Weights of a small transformer language model: vocabulary 2048, 585M tokens.
MLP neurons of a small language model. Each row is named by its layer, matrix (up: input weights) and neuron, and shows model dimensions 0-127. Each number is 500 + 40 x the weight over its row's rms, rounded and kept within 0 to 999. Numbers have three digits each.
A block is one neuron, or neurons of one layer that tend to fire together. After each block is what it responds to, as a language model described it from the Wikipedia text at the highest values.

L19.up899:471498511505602524479524482483438439487436460507420491456502472517492492514493479499525558482487437478453561481485472411482460496438467437505467477571526527495465478523492460537484549498550519544505496550614553516503459472592514469559472510504504450555502490392470464520467460547428481462493465470499504492532448475540502479584469529522472583516486490475503500525556464464533509548465
Last token of a verb or linking word that takes an object, often a name next, e.g. tell-s in plot summaries, Distributed by, one of.

L19.up402:543515510532509553524543488449478571518449467535478558547470462538469528579459515475502540483545499561483542460515430463498557533563468455453513473512532532476563484467578501598551453539396506480482495470462449522505534484541552540488515485453482545596511591473453420410520464505478545536569444456535514428535446561506408507465528507454446533545456533472445464504491526485530501504525
Word-piece tokens that continue or finish a split word, mostly verbs: "of" beginning "often" after is/were, endings like replac-ed, caus-es, constit-ute, plus some plain "of", "in", "as" after is/was.

L7.up61:473545461538512429512511475484482460496461516486474503455532439589520516540445515547554519494523537511505453438491448471378466538505440500436601496526527516501615518543510489477510535538499560448522508471488440472526501477516444492595537477510494447526505486483480497486496423495500541467393468416541505511478497525495460511505456475552503514614511520551488475489464558501469546473525
L7.up93:506557446447444456496511468417508510584419535480517516447494480495520510524542546451475539583500559485546539462483450499415464472541496453579509538541546514403489569482575482545457388475473559478532480488512505479536482485526499501498520473438526453527541544599538531505474403412520478496566501522482446486560500465507494499571509563426509552568475523533468414478517602496505459511566
L7.up571:514430487552564442464536464451456429495476531488469497492533479460506518508495463529465564451508528484527462449511417485441543515481461473521482494505519546486514467512493492556485457527489512469461429482585495504528467494586574531474474462443517466568580532458540524551510601538442523473533402465443494471516453531522540426465425608538475535472485495497486546520494491503478512546531
L7.up839:510501502544444552461462534453469523559495529586483462474555500487483501488436525500503488508535516471523464515542502495461473469563435489459530518498505515565452506445480466502475556460497561513490539514539503490479434440517473449459513439459468478560512501465515505533561472558380476577600463551544520468475481476426546491582514428511527514594603524399500492504454604489540537549579
L7.up856:570456552506459500413542439460540455543528459458511458410507531460553492466473484419498513512538506476542512465533512514486501529543464416529498511520493507430547512507575449529526521483488481467479380478510510501519537521525525513551475522478427538501548459524522534566521490543500520453521531498511489417437488501504572497529471496438473537523467545417498557502507542420470477492521
L7.up951:563524435602427454498563490548541503554533496493377530525496435512578452422507548532440463517489482450481489465496440539475472525564451442474517521562572476468491507499480512561474507509533536468510524520511500459517539487546471473491498504463506510556495494495594473549513541445529524473500489500523526449485525503471548454611467566504535512528475532502502538526560582520506409550566
L7.up1455:505436378483489461473479492449579436528499495498489481463517509536530485459542493538481495476500487344436474504504442509457451482490454466503496511476577497493491472505441476538534511501543498465468517553534503515565467540484466509445568521512508540502470486506498486487498462511434539475514470478524493483518434486410474524556507531570506522594514516479457504514473509462514556555498
L7.up1571:515440399582534466467414523513524447535528478530499514426499474524504461507482478477432511595564549486447544526422497526412436487557461436431553515553509532473551461599503538565468527485494436422515487498536571470453473553515460556534505495444525485495521501502562525549433488507413560491445542527515485421472540458483484467529493477538595448500501476446489520568503587513533495482559
Inflectional endings split off a verb stem in running prose, completing the main verb before its object, such as caus-es, enroll-ed, offer-s, increas-ing.

L20.up27:521490505457542469455554376457540521554545499469554544439544526562440467450526496425545476510493506440543514517518492544499420481576496489518490504525520561517578560488480512524500594477467462489477481502463526474544447521510483522449474464496514557541532535429465516542478541393439473521493465441475484505513518445484521507547404512566515546506487515521463467547465545478520536491483
L20.up167:465472445474455502472517474423495429479525511464553524460458471520541488493418485451505522485518500576436513450478456535464513454601489495459558465538569536524518563537567513481424490528480467423455494534471444501514527515553469488535527490483529478520485527548508500501441492504464546511463511487461469499489434518507516501499477542530441463505455528519570521457531497515519523493454
L20.up380:437525518502453479475521518523458479524439505478443491450505483497581448490520502433479496574477501511491485460463400513443466459519581554445533521530577531543581547508586469598486467491530503518496468494510437467526499510545517472461484456460545532491501508512515454507485496499479558502467475446496445452516500523456531471497577513486488488455530551463504524525471553541552462395471
L20.up728:529483454527465474533519455548544527533502517501437533392412496507583496513575510497455529540453491593521525444504478419475462511498511437501529517595479536480513529489497484469504504528477554448504470480484520423526492467540556461497501496475587557516523468419524424534515490453504392560477488577461492497566482420411530429541501494501379533511507486436479510583466493495498466481477
L20.up1140:532525468525464543521616472517587620507423465504513480466486508516529560523469475501524543502461539453531467434453442521521493432599511538445476440502521571505516497500516530545527572512508463459505460463483549518551533472527446545519601533559465539530519561480573517555500536452462482574456469497442484495488517573531568490478455509400447484567509516451467494487440472539490517539438
L20.up1565:508593522540473555546528466416512476595501472532512547476507437519523522448469472474532526451542487515514468493482441488465480452534496512451573517595453569590494469511601472516550480559504534508532556482473484480473529480543558574471504550574532561513559555436505439463488545508484472492550517545516484487513474555498577434585440487503537529521487501437502505418521572519560459532475
L20.up1626:495527468472500461478544558453505511488411551495492574541496530561511453500511467543499540545589533521509502438462495442517547460532540485516502542419454493447564505490478483521580547555426457507511505511505481426568535522497573489484617493519593570512531489486480478540483500508480551519491516440461467461470471477549479472485478521508398523562547481425524432535397470491514475491436
L20.up1744:457483492489400470435473453547517564496527454485483567404469489493428454499450504495442475502502546514451535537426470509488446551500610537495574554525577502570574501494477518526514556442489511516478457495559513493485531419562530483520492486412515479479496566574517500543502456476417523515430592512518409528516512551544519423493516482534483541494432528507523518494476508490556489525530
Final piece or whole word of a verb in running prose, often a split verb before its object: constit-ute, pre-vent, fin-d, follow.

L20.up75:505525505462517520457506487517464444467490517448437481464469469511509484525527542439519514485568507488565493466448495515489428500622440503449504514445549512485584452535518458559512431478494488485451501441441512530486505509576516484463464498442440551515561553485597507554547455518496495480621487459483507436449482490484545479534524645514527479461482544489507515531508514442490448528448
L20.up366:549447499520417458498487520482442477521434456558531541492507518503510481442485483502480500525509512593526498425520474599527468516534496500522444511449520558497515459504537532516520560461492538480452446464474544557520441474471525505516513537491546444450522525505487498501505461465476454481506440548443521523476484571545552543477422460474546531494538449478440529496467448473484507552487
L20.up453:538488530490460481516484519542488475552499474532482491449445576520592450473539519452462528549445565495521483455458465421503526501546500438479512466416466573517505488531462516523475519543534491468533487481597549515481497510503520512483517481490487433440473553510509530454478475507501534487457474523418515497406562421488550549563448508470497515522464432442515461543545557482446493508419
L20.up631:590466480558513492505443475526439454509423469526493445496507525458480506524526481499433509563464571541507551438487552518474508518553569534568490436585513517543579514513455506594528498537519517460522524498592398540451394512511492531496487562467488435433513526493585559500526412505541503476456580473409502444547539510468464479549457513504545461444518475460477489475473510501471486494522
L20.up920:436477516539470510500454466525425543464487444496494541461528486516514511491406470467403517517517488469594475507497498473489543518505476536508494500521485444532537547536465431480489528536491558516470500443540524541447436495529535484490564501463532562549508488489507478497528515549554498480466540537429520403558507527530513496495515583529527510569444555529529553536475503471493565440521
L20.up1512:548517505501531526568539479497421486449527473454506559506511506471505525514422500550415449500557510524573480523511447524436560528504475487416477438487432504524524527572566503602465426478521526424483546509581445419549513517582456465580439483545492550442517520522478402518487457530487524487533496463507542486462518514531435398487535499450496614498502490458572499527527508505488469474415
L20.up1577:481512470473528429547472459530418492509403451517528503547492472553475473498504457481529494543480501506563490530469612524410471521470525548494494498371540534504523474571482501498549492448511466499474504467532484432484484489521486484537545496415452534463402536510504463496425475558520512513541465442512436491522476542580478436546415474501478556426504532512503474455446559478542504507482
L20.up1623:475538495504493515458553493516396511547464537482509518452448498500485516529549466514522533515535516630564499483491515565455526511572556506450447464499436489555545497556441507566528455496546510490527387470520497516501437468472431551443470514534501475470528489471523431485522514539466462378590584490479494458472439481517470490513483494503516519454572544460498528491430515534462522523501
Pipes, spaces, colons and slashes separating cells in wiki stats tables, just before a number, e.g. "| Total |", "Rovers /"; also scattered mid-word pieces.

L7.up394:555572507524478507468526462493453515516497528500507536472495521514566458510511517445489550474440545439496450455574526508535605444473425504511529451645430482521562491452471415522530506472523538498516481435532470544428463507568447468411520501484515577531484469517503518494422500543552475508486530555485430459454500504502505435488519491467471596471490501520498516551529574473511510547461
L7.up618:443424479476419519447503521455480487527497434508546516464485451423494543470507478523455500484575530451536469465507514491432475480505467488511508405519484567444535519480542465548484477527482520449512555481565495530573535528516483538501485485447487526455547542511549506530486424544503488430500540512493451449514551521516483466575455460479476544526499502522496487486501526502533509496494
L7.up1013:487496528495520493539462457472444512481515524468510466449473452479453504538506428442502511508482512565510393469468539505488504462490464563557491443490533461539455533547467505514514481537494544478545545431543442537504487534547554538513469513543506489521548445504525511500494523522465471444577606522449477422530501545370468471543479480472429565532490458522501499501510420513551521526463
L7.up1438:514504521503569487482541506453581451507454550466457522563434482559531494446501510415478500500444524426503405499480503552478479456506459478523549434542564586512515456466515480533504441452504519523475476414530526463529430566549466527478464483458494483488503465507481495522507474432500533495480488519405455489521517493484480515562471519494512542518483551459482473493529594514457503561540
L7.up1477:514532423515476477496513478556425488528553503466547456455462454470469459581479509471479550497414527546548469473485489435406540492440539518436493526509528536612542540579528459456510546548516570505444524388550467559551558513436531577454575549547516500520510511394501551470497501487479463513438469531452470475547503468438476490486492517525488499514458536464409465448496467510525449527448
L7.up1523:508488562558421553465542514423494387487488480506484522476474546483540531523500512488497567511452586485509496493438491484495511490479459518491507473603504572480600474446489478471428468558530510467576455564541481534607547486546508505462526454516495456496496528433543523497528498458403596521461555522375381435506530570457516472476480541463427536477441565463468541542524525578495505495464
L7.up1564:540476506483483448437472493505460498499489492573482511513482512484527539523492500485490500600472521435586431451504522477491491555499453427516511497490512493567498491505442502459547475491445463538467489480497504542463480519598559517526484454486502497510492547451530496501502538477542411506478569497512522306496519453513562488547449569495499518546530497516507477630511506514516532471524
L7.up1762:572451423557484545483484469499449531570501464547427460537474590473555579468474526514491539516384517525528489528501454450516502487417480508508474485495519534496515538511492518406508518581512454500487490456497499459518511561499479479517535516476487549463515520516504531468482492477478469573535545498430489533602468460455566427525482543534498564493412431502490514544521505532472517522459
Final pieces of main verbs, mostly third-person -s or past -ed, as in consists, admits, occurs, appealed; also of after consisted.

L19.up1699:503464491539487522487551480490525564542504471499485502440518521429565493501509488473482478477504486509453535511469505469583514496550576474547483546537524514535515456521523519478479621434513479524477462556465488482455465552539538508501506484462526529434425464426528514530514465477406563521482560538417560557551515484494499484509531503528466500470516575503479508470456495467454510483510
Tokens just before a country or region name is expected, such as the n of Northern/Eastern, Country of origin:, in, of, commas, table pipes.

L7.up131:469464488462443529460533497508542478529544525496565491479478552478498518455516518516494556476430473535535508530525444454419540479520501491439450497505565507458547437484503501504517517548497471487479479577551521512453495488552461527547526457505542657509481535561541442508534449549443476484503492546476514531470527507514480529492491552524477542469506567535478461523450452428458499466453
L7.up442:494481471440478580432531536465392467518465434503536497538532513524503494562494478485542509447496493468566456461477487463512460511523456437546494471487408524505467542489513479542587528472526494489495544469545516503548454493515496503542548416486479534509521481550522432514447510430485599502513465490559568448549463537443522497497478495458471578510508467484555611510506439447483519493465
L7.up698:461515431460495469447544505482510513559476555528567587527446472513489523465477480475460606566494530541499487479568485498484481498502474557488422465472479528464517516526521497472528538488481503439478545563541510490500475464526486453509452428505550540505478553462562492509537435476493514518466522531508479525536525561562567473528502495514488492447472550397496528510455512433520546529454
L7.up762:539491513531509529529453407505472539517525546608472474465508466575516529468552538521449534482498542455479464522492511509484502473577498549524482509544510467493491458616530516473526471524461473440467499506567506445515457502554442494461513540531504582442471457529537473546458413470447433482497562509524442565509514534511519504475494556497454539493499453526514512443508453527504500470519
L7.up824:543565501547449485513462461473495513480534537508553548470446469525544515495473529537505529471439516526482520538519482519485480456461489514454477437500491504544539465568454529552528584536491538441513501550539526548483548527493490481452517421477516480459574506484504522554499536413572475476501556420517499570590485479519544458502482553530478537458525521510510546473510534443461523547506
L7.up1319:559444445541473508491505475521496577530469492559458544471463511526571530499509473552487517563517529510464477427475551493442466489559527480526466497491508482535440481463499556509501508485539475502476533448573524458497459548422476431458490509478497471511478537544528413468515504479509423410520526477556503466523516500415499522544484492527476471529476560566552475495504439452567501527489
L7.up1645:544540529411523572433506462369438563493440518499424492494416443473529517460464468504540536537471492453473448462471443480486472495469489486524552499519475507475535526557528424491458529497514507501520534514545560468535500592538473513427534426487484523469506532495530552465527477555511559500481515466520545473591478477543494464545488461516475520557475478557541474473506452523437524517472
L7.up1724:506418446516453413468528509496453498470571467525502487549474492523593443486469493496521533473474496466460504490465500531471538483501415475484525489518427472472550460502428440527585534468442503527527505543584568474539495489536504522496484511525479518457501506579476505546542440513435511498472511486520590550505445449480526528477550532570445546454437570452473496503372548480472465563594
The last piece of a word split into subwords, above all "n" ending northern/southern/eastern before a place name, also monk, network, former, historian.

L7.up284:477568522551458503519576542523520545514477433558515543449444479456544483495469532608519509592495484496519432466443424434491494528511473563496511520448514473442501441492442502548497451484459525476510535514522522507483483415460526438481514490547502560472480483505451544517517506466498496473548575521527475480491477465520456457516468476461509519527458521414466491514510512553450449484492
L7.up573:435514520471411480554552491514406478513522446494485445455541494601484494431497495476504495545513442495464466476492504505467492491484544462450510412536436502478489503549512497523522533513452464478516435520488430519508468512426490466580447483488503577498456510494563432540506567516457532560522477501507498501507413516494515434572476575476491542501492553459542478449432580464463478441491
L7.up733:517455460516481472455492457479456529449513474515470481543470509487529474467440483548458566483416433497551478503513485478525525470486551481530543444497479476546485543475480455439514453483481558583496480456469447490427477450554559462580492511520459556437534422502513498471493533505529380514557553510545497442498556491484527411480498514531517513499515473441485424557503520475476428544485
L7.up930:544487522519483436548503531435452581507516533536459518519435617514528502454456551506481480497482530490495569459575436497513559472474434498452505428476568480539533547471539538594479479468491451506477543496567499520495430441531479516484506490494506529553539424430494508522461469404498530456500549573509438454466453471492559532463477494464487508536530516451530380539495525550540570538536
L7.up1026:508472494509477557508532520484389523495508519543444542533521504600532515497538521497523587549445498558531513536520584464451547499498533481417518430445490532521507476461580454436482421456532490512474481520488461503463464482455547443466502446526426584486467465420505506548434517526503443504580549517529468503491491515483517465539480550503522497598468511447503481505516544463420481515493
L7.up1466:514430566506537575432617542445478472547554525522528492537509530477519541463500480527527511525516506494553460422509494538530447493533509509419522464454514532500507454491491506513539497507516464479487501550501469476490443404404549514498453504558447447496490494501531471526474526442537461472565544518518456453523472459471445472473475575424481542512473516486476514615492539412596443560519
L7.up1577:563469484546534481397552485444434458474503489558447427506461453515586530484531472553466566536475452520524429454513555489501523457528503505485512410432418492506502458487438521497487550502517502472535526540543475551507446467472501493513523461510510571439489467482493499532477484469564451495551513476480465422549479482399539468462492548519463501470476527522518509528539467503444447587474
L7.up1710:475524491506506479497562535468498482528496540549498487506513497501489505535509522560501512540507504561535448480505447493492540537477540494453517430492487554487518490441539482506492505488523509527446485529478427437471413499445483505483552517513501549434455499434488537550522539499525449435531483521489514468520489548498488432519456518475481471550507550506510571499493451456471462607489
The colon after a field name in Wikipedia infobox-style lists (Language:, Summer (DST):, Website:), and sometimes table pipes or the "ed" in "Preceded by" in succession tables.

L20.up70:520484509417476442552487406548513482451545531492506531446510449523491517477490494475403398432535456546499491550458542546519532536519514495576524471452543484522517515510461517533492578567467457461431555486601493516519469498500495534484491453479477495475522555558515450522492478521539404434520481541475471544501519437438526481541570455489487469497484522550493481520590567525455478601501
L20.up340:445563482498490503526473529513479492456538514448537491521461509512552516491521473517513542504491546508462529457503430536504487534507518532456557473426533505545491496533466493468519509531494528479424520511523536509480543498541493502524515489459630501507568532471550455491512439445568526508457508544443517516523543581482486436564464456442413531504451483495473500482491563517491503488451
L20.up692:523480509454519503439502517529539460498539480464543536501544552494490535488504498465528442433579469435565451465428440418467462450510504547473417420505506555506459496478538495531486523545471469529488517483526516495481427478520513472490547478450487492548451490504475443506535426528537464503500493527538474523497486578457530459608434585531495493479385548476434544441521491471510508440485
L20.up845:463502477489517494406530472559368524418502562542558547507523472560520486478490510553456506537515481480548496513484517432464514499510538471477508510480555563472546457499462442448492477473553457478460547548480541421518524520543532437514481550459555504532521434476460506518522506488456548518505463508491498506513538475486518502556528501497472483550485497447505459463496571497543504566495
L20.up926:516505569441479469570499503486511596511459527469523502531476503542534504595516469447477448572501574508509519503478518473503543600488500468466527480421532400511518510470451569467514461520528475479528424454524517485562501478559523491574468461480429494542494453517507498479445483515436507467483497507486493480499474525490507471549560489546486540540472518477506491501572500501528485521467
L20.up1061:461468483440478512540504491487457471499522463509515502547571566475519525570564516534431557506496542534498503513455551434512547442506504522466550520500544481501519412482556386538406508505421497466456521527533404513542481507509515489449499488478469483513517508496601497491522520467508470472574525557447473446485505484503489513494476472491544465498466499579500526499491504402525502515459
L20.up1320:467550471521500530493536522499466448483519525469448462445408515536482463436494453451572534466477533527583495535467498482495516552459506478502533550513574517456476473470466510406478509516480482474579496495518474508564457466525526453513484483536479485470498431507554505468531573475510478505558457550526428501463450500489522468512457508495463565494468486488476431515541522460479531531422
L20.up1582:469507526449498519414520530559459532466519516456518520561455481538473515504475560493484481566567527475581536481542524494435604475505512508507582483520523422538531453452478466520510485533520515539467522507533479541525473504483497419546377502447483516498559538509509475418478465503491462542519448508532486500536502473519534488514462435462537529443460505525477488535592548505490510468493
The opening piece "Ad"/"ad" of split words such as Additionally, Administration, Advertiser; weaker on mid-word fragments (dis-ab-ilities) and table cells.